Weights of a small GPT-style language model, trained from scratch on English Wikipedia: RMSNorm before each block.
MLP neurons of a small language model. Each row is named by its layer, matrix (gate and up: input weights) and neuron, and shows model dimensions 80-143. Each number is 200 + 30 x the weight over its row's rms, rounded and kept within 0 to 999. A neuron's up and down rows have the sign that makes its largest values positive.
A block is one neuron, or neurons of one layer that tend to fire together. After each block is what it responds to, as a language model described it from the Wikipedia text at the highest values.

L5.gate1040,221,233,244,227,223,228,206,237,181,166,267,233,178,220,215,177,176,218,144,200,262,171,227,225,178,223,186,220,202,184,185,220,171,182,213,176,179,235,222,163,209,222,189,268,154,222,219,218,165,206,169,213,215,238,168,229,197,178,193,144,209,253,203,199
L5.up1040,188,192,255,221,216,243,232,224,275,241,211,218,212,191,182,176,140,226,242,215,234,184,215,199,204,189,221,216,248,177,180,169,194,182,183,201,206,249,166,189,187,177,164,232,206,233,157,248,115,189,202,219,195,197,169,190,200,209,182,198,260,198,206,161
Year or time word that ends a date phrase or range, usually after "between … and", "from … to" or "in", e.g. 1982, 2017, present, census.

L2.gate73,226,262,221,186,172,210,198,166,301,203,131,200,199,183,200,142,119,167,200,239,181,179,230,246,208,252,174,130,185,224,119,193,236,177,196,229,185,214,193,176,186,226,212,214,206,210,240,187,162,189,206,205,198,188,238,165,161,243,208,255,209,195,215,133
L2.up73,248,224,193,181,171,234,150,154,195,212,206,198,221,174,131,211,222,229,173,250,199,198,152,237,186,262,191,172,206,210,198,208,185,205,147,240,211,233,185,176,160,201,136,207,140,178,199,243,156,237,192,214,204,192,245,247,180,277,243,204,193,237,185,162
L2.gate125,198,232,151,204,192,197,223,177,182,186,213,285,207,214,213,233,212,237,241,214,216,210,197,169,188,175,173,157,219,210,189,249,188,193,175,240,201,249,172,189,182,228,204,206,189,168,229,187,185,212,156,209,181,192,227,185,263,190,179,173,232,188,183,239
L2.up125,198,174,235,138,248,171,218,201,173,239,208,234,217,210,242,161,191,176,199,251,228,153,157,208,188,228,174,188,163,199,220,195,184,229,159,224,183,144,245,239,200,143,185,213,213,232,146,207,167,219,184,215,158,189,174,205,232,223,158,151,177,208,185,170
L2.gate151,249,192,200,173,189,195,233,215,201,181,178,192,194,165,224,177,201,228,214,220,241,195,126,250,183,174,214,166,188,176,153,175,221,141,219,229,251,148,180,178,143,211,242,176,158,234,208,196,207,191,201,199,196,197,265,156,171,171,186,232,131,166,196,210
L2.up151,210,228,188,161,186,215,213,181,233,145,242,194,186,222,233,198,187,198,150,249,220,214,169,252,208,195,222,212,213,168,222,170,169,158,221,199,275,215,214,195,154,223,208,181,229,239,197,144,179,202,239,194,199,195,228,215,121,183,227,215,142,170,206,239
L2.gate179,236,161,224,172,228,217,182,140,241,177,198,257,182,202,202,130,165,216,228,231,280,204,203,203,208,189,185,204,166,218,223,189,208,183,234,240,223,185,230,219,144,186,156,173,189,239,233,170,233,180,200,189,217,141,218,160,193,225,216,145,220,173,186,178
L2.up179,199,158,216,214,223,196,185,165,220,176,186,215,179,181,210,149,171,184,200,256,227,210,186,172,175,221,173,132,181,185,204,166,176,171,184,193,229,175,228,251,138,164,182,166,205,235,182,152,221,218,144,192,194,193,179,158,193,250,190,149,267,210,197,220
L2.gate201,216,190,208,175,191,161,215,177,229,221,170,234,229,225,190,195,151,203,188,198,211,215,191,221,183,155,190,180,196,227,139,180,189,161,170,156,222,175,194,202,196,208,243,158,208,208,166,113,235,182,201,192,219,176,156,194,201,219,238,172,191,202,199,197
L2.up201,194,197,231,202,158,177,185,165,227,200,203,192,208,220,216,211,183,217,192,187,200,208,187,236,170,155,187,159,210,215,158,210,203,191,176,217,201,171,170,218,199,228,203,191,222,227,132,192,247,165,177,198,191,187,117,171,231,210,264,175,176,176,204,170
L2.gate488,216,172,164,204,186,189,247,160,231,186,210,194,202,139,223,206,223,194,213,166,200,235,229,214,145,228,234,223,183,183,200,193,225,239,266,175,206,189,189,209,176,204,151,214,274,173,149,155,170,263,210,143,207,188,229,178,189,213,196,161,153,210,170,203
L2.up488,232,151,169,216,206,155,242,183,242,189,209,186,186,130,208,198,241,194,189,201,189,258,259,196,192,198,239,203,164,204,209,200,206,253,241,187,244,191,181,201,190,246,143,209,280,197,187,140,188,260,210,130,194,158,231,215,219,202,192,172,161,220,172,211
L2.gate509,189,155,208,200,167,231,216,184,214,181,174,196,210,197,154,216,203,203,202,144,176,197,211,166,124,217,204,178,218,183,235,187,196,229,221,172,228,218,257,208,225,161,183,201,132,182,164,139,221,189,213,140,261,185,193,215,150,187,166,124,227,252,224,186
L2.up509,205,144,228,198,213,223,241,182,231,219,250,251,211,172,197,267,199,211,214,234,169,246,169,160,169,173,210,173,177,197,201,190,241,212,171,193,185,214,189,168,176,155,195,156,192,176,206,150,224,166,176,131,236,215,207,188,212,203,156,146,216,237,159,213
L2.gate966,171,153,209,161,241,192,234,183,237,127,190,205,220,196,200,197,165,262,271,193,205,202,227,184,193,184,188,175,182,245,241,165,207,229,246,161,222,206,187,196,122,181,238,219,241,105,181,176,228,185,161,173,248,180,225,160,174,223,225,161,187,177,202,238
L2.up966,226,161,233,213,202,198,138,171,240,155,217,192,194,217,206,149,227,211,217,159,195,173,163,211,159,142,206,202,214,190,215,213,188,186,152,163,227,172,217,190,145,220,187,168,211,247,168,258,201,254,184,190,228,204,241,197,249,212,209,186,238,219,205,154
Direction adjectives like western, southern, eastern, plus month names in dates, ordinals (9th, 16th), and near, mostly in geographic or biographical text.

L5.gate1205,215,206,209,133,168,212,195,184,201,189,162,213,200,187,216,170,236,137,272,247,184,183,173,250,206,172,203,214,222,199,199,238,219,217,174,175,221,214,169,210,184,233,223,213,215,175,193,160,165,197,209,224,183,162,218,196,159,140,198,177,137,238,186,253
L5.up1205,204,201,187,132,225,161,217,227,177,175,165,192,175,109,183,136,214,152,271,184,245,184,211,269,242,245,152,201,191,258,243,179,224,241,169,162,207,208,200,219,198,178,198,214,226,183,159,206,214,159,245,176,216,153,205,217,174,140,201,157,159,202,231,262
Dashes and pipe characters inside the |---|---| separator line under a Markdown table header, e.g. election results, filmographies, tennis finals.

L2.gate102,170,153,163,238,195,154,216,233,250,170,205,198,200,252,197,195,211,219,216,189,208,214,200,184,178,177,176,237,200,205,171,202,166,217,216,174,195,268,154,268,168,187,216,214,167,153,185,225,200,170,144,198,249,209,173,275,251,214,205,158,185,176,155,203
L2.up102,140,219,151,172,184,173,192,180,247,223,194,235,212,203,158,196,238,213,233,166,189,169,158,241,170,198,197,203,203,234,206,223,187,194,267,175,223,207,168,224,192,169,218,266,242,177,160,210,193,206,137,259,234,173,181,213,213,212,173,177,181,225,168,211
L2.gate119,222,222,196,241,154,191,221,157,185,260,178,154,238,166,197,240,242,182,266,179,217,128,246,155,198,200,264,258,194,217,243,212,176,252,209,174,187,195,269,210,210,177,203,214,161,161,170,237,168,186,199,201,259,161,195,188,171,128,209,198,235,175,160,177
L2.up119,210,204,212,212,175,222,215,124,173,210,214,190,147,219,173,229,251,179,182,144,222,239,212,176,263,223,231,182,185,247,185,205,227,205,141,181,179,189,196,188,149,139,199,232,186,183,224,252,189,199,169,231,210,215,216,246,196,201,183,212,179,139,177,215
L2.gate349,199,290,178,190,198,177,201,208,224,223,271,165,211,277,177,179,200,168,164,166,206,202,220,170,190,213,165,161,175,218,189,232,206,200,159,234,161,267,187,235,210,152,263,208,193,168,166,137,211,150,198,269,255,157,183,222,176,179,233,168,198,218,214,211
L2.up349,132,120,266,160,201,202,218,218,192,219,209,194,228,194,205,201,267,200,253,223,183,203,191,233,203,246,207,152,231,233,171,227,151,239,241,212,214,244,207,217,176,175,195,182,203,219,209,177,242,204,145,219,221,235,151,208,236,211,256,214,220,167,211,221
L2.gate486,164,155,158,222,178,175,199,233,181,183,142,219,226,231,163,188,257,252,251,172,230,187,182,199,202,181,177,206,186,190,248,158,244,204,228,181,215,235,163,179,190,166,213,267,192,225,181,229,173,190,178,227,183,163,216,187,208,170,143,161,168,217,230,161
L2.up486,161,155,181,204,204,175,212,240,138,170,189,197,197,192,175,211,166,187,206,208,190,202,187,188,125,228,194,173,195,215,190,208,207,199,194,179,215,209,182,173,176,192,287,235,168,221,217,192,155,222,209,199,220,175,202,227,182,186,130,236,243,244,191,210
L2.gate532,188,201,204,256,194,138,197,201,214,265,233,157,162,230,248,211,218,191,165,215,220,183,188,180,179,211,229,119,205,212,242,222,154,217,163,227,222,205,206,150,196,195,194,147,164,215,189,214,181,155,151,254,215,226,228,221,182,141,172,176,245,242,191,258
L2.up532,233,212,209,235,197,153,167,196,189,311,254,191,165,205,251,225,218,145,137,188,180,210,177,197,180,204,232,204,152,181,258,132,217,196,209,213,195,159,189,157,196,166,236,227,211,167,166,197,214,179,151,293,175,239,181,219,180,168,194,165,217,241,175,251
L2.gate788,214,204,232,206,209,147,211,199,256,212,245,193,186,217,222,185,233,243,179,210,192,234,207,272,190,244,181,241,206,196,212,221,170,203,215,234,205,214,203,173,211,177,242,218,164,150,265,131,206,172,163,239,182,244,182,207,204,218,179,241,219,238,168,252
L2.up788,169,210,211,214,202,170,204,182,244,204,247,195,160,141,245,210,234,254,168,223,174,199,223,228,175,245,163,234,254,224,206,200,167,205,179,237,218,203,168,208,187,210,224,198,177,162,189,179,219,181,179,210,193,204,190,256,250,197,174,209,253,232,170,263
L2.gate907,175,170,165,230,214,181,176,138,171,237,225,209,206,178,165,217,164,184,224,198,262,231,161,186,221,236,205,226,205,261,190,214,217,228,273,240,164,231,228,135,208,258,177,169,154,191,226,226,237,264,246,207,196,250,204,177,236,158,214,192,251,167,142,221
L2.up907,196,255,183,225,172,146,215,233,186,213,229,252,177,191,207,178,235,234,228,182,221,142,227,181,132,166,182,172,151,276,221,204,230,196,279,237,282,271,194,201,194,167,243,202,229,185,197,191,215,235,216,200,254,248,215,157,181,219,173,162,232,193,194,213
L2.gate959,187,140,190,209,176,198,223,173,177,201,184,214,182,205,172,203,258,231,179,149,241,109,233,219,145,179,202,190,236,147,196,197,167,167,198,169,186,249,215,172,182,191,218,219,187,230,198,222,175,219,161,193,208,233,189,162,185,172,163,213,222,190,169,243
L2.up959,144,177,199,178,201,175,212,185,214,200,148,237,188,285,171,211,216,250,211,183,234,164,257,206,172,180,223,172,233,175,220,184,156,167,221,179,187,204,224,163,259,160,209,221,137,272,242,238,174,193,193,160,191,278,178,192,147,160,179,184,250,174,129,265
The final digit token that completes a four-digit year in historical and biographical text, after in or a century prefix: 180|8, 18|81, in 1976.

L2.gate203,210,192,204,159,187,183,183,200,240,205,198,209,200,163,233,137,222,209,272,235,201,181,188,173,151,225,167,167,206,176,181,190,221,252,197,179,182,215,201,210,198,217,164,194,182,212,174,153,162,249,200,228,204,187,206,154,215,188,174,142,198,291,273,258
L2.up203,250,234,173,230,206,168,264,200,201,164,251,241,220,180,220,144,213,203,233,204,252,228,202,258,183,209,198,204,249,271,152,182,141,169,209,205,221,242,218,204,213,211,183,201,223,198,241,190,152,211,199,189,182,247,198,188,166,186,203,202,226,212,153,198
L2.gate398,237,193,193,192,229,166,202,186,202,150,173,217,208,189,170,202,238,134,191,227,233,234,221,186,243,247,184,214,186,217,185,198,209,212,165,176,200,178,254,216,207,216,121,151,196,166,163,231,207,209,214,166,151,163,223,174,178,170,147,153,166,128,227,204
L2.up398,231,184,232,142,108,174,217,166,229,186,209,231,206,185,253,205,201,159,218,163,167,191,220,194,158,218,151,215,163,239,128,204,204,191,135,198,198,166,235,190,181,269,194,217,212,245,220,149,153,234,227,207,247,212,189,235,165,188,199,189,162,182,242,156
L2.gate490,191,225,109,205,219,109,174,180,232,138,208,191,254,205,195,216,215,231,234,167,233,165,158,189,238,211,235,165,236,190,197,193,185,172,179,179,212,268,241,197,205,222,154,178,204,166,229,203,185,215,154,191,168,202,223,173,214,158,204,205,237,187,183,212
L2.up490,216,148,159,204,197,219,243,189,220,189,118,201,207,205,183,180,250,188,243,236,199,207,189,224,190,212,210,197,211,135,201,156,205,193,160,186,230,185,257,156,208,197,249,209,195,170,138,209,228,200,215,199,193,172,179,142,157,193,214,175,170,160,150,203
L2.gate555,227,193,193,191,172,200,193,182,170,204,190,226,188,133,179,103,213,223,212,171,236,148,178,240,192,175,203,239,200,169,170,192,199,215,172,186,214,200,240,233,166,164,200,189,220,225,207,185,140,206,205,253,222,198,184,207,238,211,170,170,171,164,211,220
L2.up555,218,192,174,182,145,166,240,124,162,215,220,180,184,151,211,168,219,157,190,223,254,206,199,246,141,188,201,225,183,206,152,189,206,231,183,168,133,219,193,214,200,178,116,242,225,224,189,175,156,205,182,180,137,238,156,188,202,244,209,161,185,141,171,166
L2.gate580,185,266,180,145,156,180,183,213,198,184,214,213,182,191,193,165,170,190,195,213,212,214,210,221,203,212,167,196,247,265,184,218,226,214,133,218,198,189,213,202,206,207,185,176,181,181,212,153,162,206,203,207,176,208,200,210,198,186,194,211,165,178,168,227
L2.up580,184,218,185,186,194,174,194,242,144,152,210,218,177,222,197,202,221,169,208,242,233,211,137,222,210,214,188,198,244,215,206,186,212,208,151,208,179,164,222,208,197,220,176,163,176,247,228,201,144,211,223,168,189,186,222,204,225,163,173,253,162,259,164,210
L2.gate670,210,205,201,204,180,261,199,182,171,135,198,144,136,198,213,202,188,201,208,271,138,203,149,205,155,178,194,177,214,179,203,203,231,226,244,214,181,196,162,205,187,191,229,144,242,198,220,198,192,162,175,201,198,218,245,205,222,191,160,219,189,195,176,195
L2.up670,253,185,219,205,183,243,248,210,155,160,208,150,141,202,258,191,208,199,220,207,170,195,190,156,181,201,180,210,196,185,176,147,197,167,206,195,187,163,205,223,201,225,206,157,223,203,186,236,200,184,257,197,178,226,204,216,211,192,142,220,172,262,178,199
L2.gate1100,239,214,222,200,178,202,159,221,286,151,182,236,188,185,212,167,257,259,199,167,205,242,180,273,214,244,214,177,205,219,176,230,219,213,176,247,188,177,216,189,142,223,193,231,181,229,205,206,189,215,188,196,254,216,169,185,206,189,218,204,186,189,183,190
L2.up1100,274,172,221,239,231,214,143,185,226,219,234,234,144,227,158,206,256,131,156,181,220,196,230,169,239,239,128,168,217,198,162,225,193,210,245,204,226,190,246,142,184,296,180,181,192,193,200,230,150,248,215,179,183,209,231,201,205,224,169,188,190,217,178,184
L2.gate1161,237,223,158,191,226,130,228,163,168,202,189,198,203,156,146,211,198,223,253,234,196,275,217,199,204,227,156,229,231,200,165,182,199,234,230,164,205,200,187,181,205,198,235,205,195,132,217,181,229,177,217,210,202,186,219,233,167,221,182,204,205,263,195,174
L2.up1161,205,226,188,200,229,142,252,176,194,241,166,192,203,186,168,186,189,181,205,229,233,235,196,214,209,223,186,212,195,227,185,216,214,237,245,179,204,216,178,178,189,234,257,201,176,157,203,182,206,162,212,203,181,203,236,242,179,234,220,198,221,251,175,210
Pipe characters in markdown table header-divider rows (|---|---|), especially the final closing pipe, plus weak scattered mid-sentence word-starts like th, dis.

L4.gate5,170,170,210,188,218,205,238,223,206,181,197,186,244,189,194,203,178,255,188,267,209,196,208,217,161,239,166,159,209,168,209,196,199,197,148,258,218,210,194,178,246,154,235,189,183,230,226,134,192,170,216,217,181,228,188,207,213,148,275,210,236,230,224,195
L4.up5,200,175,183,208,183,209,223,237,213,168,195,162,249,165,183,198,205,228,208,220,217,219,212,210,180,223,190,180,188,197,198,201,178,190,171,233,210,174,217,188,243,213,201,167,185,214,159,142,176,162,197,216,207,257,196,160,177,206,304,234,222,226,183,170
L4.gate343,198,231,239,236,212,154,218,237,207,212,205,180,224,179,220,199,217,275,214,196,131,215,162,165,183,204,198,261,215,195,195,211,209,198,213,286,207,210,207,198,226,262,173,232,214,214,135,179,208,210,184,152,153,191,177,214,210,197,219,200,207,191,152,217
L4.up343,171,201,186,249,240,181,182,196,241,219,183,193,189,177,192,160,194,237,191,211,250,214,189,272,127,208,198,196,204,194,168,216,175,185,222,197,199,213,234,244,201,203,167,193,187,196,221,225,172,212,234,162,235,182,215,133,162,204,184,149,212,176,166,222
L4.gate420,236,200,147,189,211,192,264,226,190,193,207,183,235,171,194,165,155,248,202,157,205,199,226,211,204,244,190,211,205,183,224,195,198,162,241,232,223,219,195,156,153,179,188,223,212,190,219,204,155,177,240,187,154,191,215,179,124,196,203,211,201,220,175,207
L4.up420,238,131,180,221,215,217,270,191,230,217,232,144,240,164,209,189,197,226,215,156,258,216,207,160,185,232,210,204,173,212,239,191,215,196,208,222,138,227,215,200,206,214,198,219,164,240,214,236,148,174,184,129,247,207,284,173,206,209,200,255,170,178,211,252
L4.gate458,216,186,244,218,282,248,207,176,227,222,194,168,166,251,205,180,180,194,227,207,206,171,299,215,208,229,221,183,199,228,187,222,158,237,184,191,200,225,247,184,175,246,202,191,135,247,185,210,224,172,176,162,243,187,211,184,243,167,229,215,214,229,224,201
L4.up458,172,145,202,245,192,195,232,150,207,258,171,155,182,211,205,172,188,222,231,186,248,237,212,231,191,178,214,198,208,247,170,146,177,203,168,211,128,175,182,254,259,183,150,195,152,201,206,210,162,190,218,219,243,200,222,210,223,219,223,170,148,244,224,183
L4.gate773,190,162,183,197,190,191,204,228,264,210,193,148,206,190,222,253,206,164,181,239,209,180,211,226,188,172,189,251,181,215,175,220,192,225,199,238,153,214,178,205,235,243,189,209,129,174,243,185,179,227,263,205,187,210,152,194,196,194,236,153,210,229,213,221
L4.up773,197,196,158,222,230,177,198,194,202,202,231,236,245,210,143,180,193,180,183,238,223,164,163,224,149,212,251,191,195,205,185,182,185,180,173,234,246,180,187,133,175,201,225,182,213,243,174,164,171,218,188,162,190,150,169,197,242,192,200,246,219,146,210,222
L4.gate925,165,203,185,246,200,172,184,184,209,257,258,169,176,248,194,183,134,261,152,229,225,147,199,198,204,192,231,248,177,197,234,148,172,235,209,211,177,234,162,227,209,186,168,237,202,227,176,214,181,167,215,199,206,202,191,141,195,228,232,202,207,213,205,195
L4.up925,194,158,183,178,193,182,153,157,221,214,197,182,189,234,161,229,204,228,214,247,244,184,173,229,185,183,204,209,224,185,171,131,204,158,204,210,177,176,156,209,187,196,216,201,182,254,182,204,204,218,246,219,203,236,164,216,179,209,177,253,177,224,224,177
L4.gate1009,204,182,189,162,228,176,236,204,272,220,251,190,221,178,162,204,241,164,193,238,159,220,198,125,202,188,275,213,189,163,178,214,238,174,172,215,185,230,221,133,195,160,158,218,231,229,189,205,213,169,170,253,195,199,188,192,215,168,210,183,171,211,252,202
L4.up1009,201,186,171,206,210,176,155,183,202,187,193,191,124,227,124,156,163,206,184,226,184,186,132,229,229,169,187,239,153,206,184,211,200,150,191,231,178,191,163,159,212,173,144,217,208,267,188,222,199,190,173,164,211,218,192,227,236,177,151,161,255,262,179,208
L4.gate1154,180,204,203,188,168,176,199,181,182,226,251,191,208,264,166,191,167,188,209,147,242,212,170,198,214,206,163,155,154,229,159,246,207,234,248,126,231,227,209,201,137,225,165,197,150,150,197,134,247,216,152,198,263,189,192,211,219,167,183,244,229,234,221,206
L4.up1154,195,209,234,180,211,187,187,171,181,201,169,225,198,263,229,215,134,208,202,201,176,172,191,208,232,206,184,201,136,210,243,221,180,212,260,185,190,219,218,205,161,232,187,172,142,160,222,194,237,177,199,177,243,176,220,188,194,184,204,225,220,238,216,234
Prepositions and words right before a place name in geography or road-route descriptions, such as "east of", "suburb of", "to the south by", "at exit"; also word-initial "ex" pieces like exits, extended, executive.

L5.gate271,203,242,239,181,179,227,213,180,265,194,175,178,244,171,179,121,171,221,143,239,240,213,205,181,200,227,230,207,239,167,191,220,211,180,197,193,168,240,211,185,238,230,201,211,223,170,163,200,201,216,164,199,254,206,157,238,192,175,230,137,184,185,203,203
L5.up271,203,234,229,214,213,211,185,181,224,274,216,207,212,188,236,178,175,225,196,197,211,196,205,246,227,256,152,198,176,181,216,217,194,205,223,190,209,195,220,187,195,203,206,197,203,156,173,186,209,205,160,153,179,234,192,191,201,203,192,172,204,174,224,199
Prepositions and verbs linking places in road, river and geography descriptions, such as north of, begins at, starts near; weaker on score dashes and mid-word pieces.

L4.gate261,184,165,194,229,188,245,173,186,198,228,215,206,184,205,232,177,191,147,255,231,278,137,224,189,196,187,243,238,214,215,185,190,179,202,227,196,155,221,180,200,222,195,171,205,250,194,174,194,246,190,201,201,208,204,190,209,179,228,165,207,205,196,182,194
L4.up261,182,191,230,213,189,230,185,197,211,243,198,193,200,247,202,179,209,173,243,180,286,187,276,230,167,186,223,201,213,209,223,188,261,118,234,182,188,209,221,197,198,199,180,225,198,180,178,195,223,184,205,205,185,194,173,237,184,270,232,220,228,252,186,231
L4.gate402,210,172,165,188,259,127,174,248,218,161,192,247,231,235,155,176,192,229,176,193,170,232,269,186,198,218,158,168,231,174,237,213,224,229,186,142,202,274,166,185,205,211,200,208,182,165,202,220,199,185,181,214,219,187,253,193,167,249,200,222,259,248,204,248
L4.up402,199,214,200,202,177,170,154,204,230,126,189,212,222,236,175,259,206,188,182,194,188,215,252,214,252,190,189,193,216,146,208,277,190,193,189,251,222,228,136,214,217,196,229,249,179,193,219,230,193,201,220,187,200,224,168,147,199,191,212,185,295,202,207,241
L4.gate714,187,200,209,197,259,191,212,186,166,223,197,153,213,168,231,176,177,238,167,188,247,209,202,222,154,204,185,181,225,214,203,232,234,201,174,162,174,167,181,172,171,210,194,191,232,199,191,210,214,193,208,228,240,209,240,182,202,215,187,238,213,258,202,145
L4.up714,183,204,184,161,262,209,203,203,178,190,186,194,237,172,189,199,188,208,172,176,147,169,210,216,199,162,181,225,162,237,152,242,214,195,240,233,189,167,215,181,237,174,226,184,172,206,156,202,212,209,217,155,209,266,236,186,223,142,203,284,211,231,188,208
L4.gate756,196,224,177,229,202,233,209,221,196,199,196,214,201,216,224,226,203,204,223,205,230,195,195,151,234,166,145,264,208,201,206,225,215,264,203,161,202,240,206,192,264,220,223,267,152,197,187,289,179,215,121,174,234,196,190,188,158,204,188,192,237,219,203,256
L4.up756,215,207,245,165,208,201,213,182,170,234,137,184,243,222,177,222,190,144,202,245,196,171,210,225,245,211,185,181,203,207,210,267,209,227,198,174,191,260,157,200,230,151,178,173,169,182,184,191,200,246,211,230,230,191,183,235,239,182,152,178,208,268,175,211
L4.gate862,140,248,185,143,200,146,192,222,193,170,177,240,167,195,206,189,208,200,191,223,223,175,212,145,192,187,233,175,243,184,243,212,239,178,153,214,225,258,227,197,188,217,267,263,196,191,198,242,170,197,180,190,166,191,225,156,187,156,139,182,207,212,227,239
L4.up862,139,232,159,185,151,171,204,252,201,184,207,236,178,230,159,221,206,211,182,155,203,197,237,187,177,193,231,188,239,225,235,201,225,191,191,165,206,252,191,182,253,207,198,287,189,179,188,233,210,188,165,213,186,157,194,170,227,203,194,179,203,240,209,234
L4.gate1061,162,267,229,203,206,170,166,144,217,224,124,184,201,252,229,144,196,172,181,181,198,138,228,225,191,242,157,304,207,188,112,247,248,240,236,162,174,227,165,154,239,217,202,129,172,167,239,166,201,165,208,263,202,239,231,169,208,192,207,243,269,223,190,208
L4.up1061,195,193,252,191,171,181,237,191,242,248,220,219,180,197,210,236,206,217,149,228,187,229,214,165,233,179,192,203,257,235,219,193,166,230,240,213,184,182,239,225,215,154,237,208,233,221,206,206,233,255,225,154,205,187,193,224,241,183,194,184,168,210,223,215
L4.gate1086,184,142,227,181,228,212,225,166,231,235,194,235,151,178,226,210,172,236,216,193,212,170,276,179,229,175,201,240,215,204,181,212,235,232,179,154,215,185,236,209,266,211,195,178,254,142,209,168,201,191,194,263,224,195,237,160,220,232,164,174,188,209,240,234
L4.up1086,222,229,149,221,236,195,258,197,226,235,228,164,260,209,213,219,201,180,174,197,168,250,214,219,192,192,187,226,256,188,194,251,155,213,190,182,213,165,210,196,261,158,172,222,219,170,208,242,176,211,248,221,234,206,251,171,219,193,181,156,130,235,193,230
L4.gate1104,198,179,159,208,155,124,164,243,236,174,177,220,199,174,205,200,212,192,204,174,189,204,242,178,196,195,218,173,213,236,200,218,172,237,166,198,196,191,260,183,156,151,226,197,196,206,195,217,198,201,203,224,193,263,208,160,218,217,199,229,263,212,252,247
L4.up1104,129,193,236,250,129,211,183,172,223,183,179,229,181,230,149,272,258,206,153,138,203,177,234,158,155,209,213,222,137,203,155,200,183,141,193,183,142,175,173,185,195,176,202,216,212,200,216,242,152,176,179,204,159,96,145,201,186,163,166,200,203,219,244,203
Year tokens in narrative date phrases, after "in", a month or a full date, e.g. "in January 1908", "March 23, 2010"; also weakly coordinate ° marks.

L4.gate81,210,240,158,238,218,139,197,170,228,200,196,206,214,181,219,192,246,187,178,204,218,209,204,183,176,191,161,242,210,169,198,210,188,197,244,248,172,240,193,166,216,181,245,210,150,199,191,179,181,241,156,212,226,190,167,177,158,267,127,228,164,157,255,157
L4.up81,234,188,210,278,146,146,218,176,241,190,197,182,218,182,193,172,252,171,185,268,200,162,194,214,184,152,196,197,218,226,200,236,212,206,198,212,207,207,194,238,212,155,241,185,180,224,182,200,213,262,154,168,236,177,180,213,149,226,167,191,217,146,224,197
L4.gate197,191,197,168,215,167,227,173,150,254,243,219,247,272,167,143,180,151,191,235,194,223,242,210,204,182,256,188,169,223,273,167,283,193,178,194,187,182,244,225,233,211,207,174,222,227,222,246,152,224,184,207,199,174,167,201,230,193,199,266,229,199,224,268,165
L4.up197,190,227,187,216,213,161,254,216,234,147,170,205,195,209,148,211,155,167,204,211,257,207,251,131,233,203,233,201,252,225,217,193,144,268,187,232,187,234,190,187,207,175,231,193,229,222,189,212,183,202,227,146,179,205,187,163,223,239,219,194,192,249,191,203
L4.gate296,224,166,259,137,190,242,191,165,188,203,183,220,186,184,265,183,210,181,133,243,210,167,252,174,186,211,143,257,190,170,188,194,185,196,201,119,173,191,183,205,182,207,193,166,167,216,213,228,203,163,220,257,190,185,176,219,210,210,191,217,222,200,155,236
L4.up296,186,234,185,206,149,166,205,211,257,202,199,240,182,214,257,210,200,157,238,209,206,148,246,173,230,186,174,169,188,212,208,183,183,210,222,199,171,209,232,196,201,194,224,193,154,180,160,199,216,190,182,243,178,191,253,218,181,160,215,186,205,205,153,203
L4.gate374,166,199,176,235,186,203,231,228,240,197,155,229,188,276,196,196,174,151,192,152,162,179,181,145,266,236,193,194,174,185,197,190,199,214,178,209,177,228,235,196,216,190,156,231,173,182,190,207,222,204,162,190,188,196,190,256,143,164,189,209,200,230,231,238
L4.up374,189,236,183,235,162,193,217,237,202,202,157,165,196,198,204,231,160,205,194,130,177,144,169,186,216,222,205,178,171,188,157,154,167,172,181,170,241,200,208,162,209,176,147,185,210,225,217,151,245,177,156,220,158,188,263,170,145,216,150,228,219,180,191,193
L4.gate779,196,259,252,186,190,177,187,213,232,200,282,231,194,190,184,202,150,161,152,188,212,162,226,198,208,187,223,197,198,287,176,177,147,247,187,237,177,212,192,243,220,215,226,222,173,166,213,162,119,220,160,209,181,218,199,190,172,189,209,194,215,247,181,249
L4.up779,149,192,230,197,164,178,157,228,215,198,223,181,194,200,179,225,201,181,240,203,191,162,219,185,164,224,168,150,256,231,205,210,263,250,186,256,153,230,248,218,227,203,214,191,158,160,192,204,208,166,165,182,242,213,216,252,218,205,193,203,219,234,183,234
L4.gate835,220,214,182,216,225,172,243,169,218,181,209,214,259,162,241,182,187,178,199,204,181,204,252,232,262,174,153,194,205,141,240,248,179,250,230,180,223,213,219,214,195,152,126,223,181,226,227,216,232,193,139,207,200,161,190,164,197,178,211,227,198,150,190,195
L4.up835,229,202,197,139,149,164,236,185,155,230,199,212,223,208,163,197,252,222,183,242,217,230,211,154,227,233,244,207,204,208,143,223,211,215,237,205,216,179,241,233,246,195,161,241,234,246,199,204,208,210,208,221,247,242,202,215,179,187,191,206,172,163,159,205
L4.gate851,169,155,161,158,178,129,212,222,207,191,202,200,234,217,272,194,212,173,218,234,171,210,209,226,201,193,193,226,196,239,176,194,229,156,175,221,219,215,186,228,227,214,177,239,185,197,192,191,164,273,177,166,199,208,216,177,205,172,189,254,205,160,214,183
L4.up851,180,204,214,194,222,225,214,241,219,184,220,227,197,217,159,222,247,195,237,200,178,205,235,224,183,179,209,252,185,224,262,164,187,184,189,190,133,215,184,154,216,205,128,165,220,209,264,225,199,220,246,248,228,243,162,225,258,191,196,214,277,197,221,201
L4.gate1098,234,208,183,187,171,161,169,261,242,230,173,166,181,152,235,235,232,164,221,163,174,251,213,203,210,190,173,196,198,237,178,225,222,203,219,243,233,203,275,231,153,214,205,206,208,188,185,229,225,176,168,206,236,128,204,230,172,210,221,186,190,171,218,139
L4.up1098,187,195,195,200,198,220,186,193,165,206,177,180,273,218,193,200,186,236,176,230,220,181,251,214,199,174,172,213,202,219,176,142,261,160,211,226,154,169,276,173,210,218,227,204,226,167,200,172,226,152,196,161,196,169,241,193,165,170,219,181,174,221,211,166
Fires on the pipe characters inside Markdown table header divider rows such as |---|---|; also weakly on other pipes and on commas and parentheses.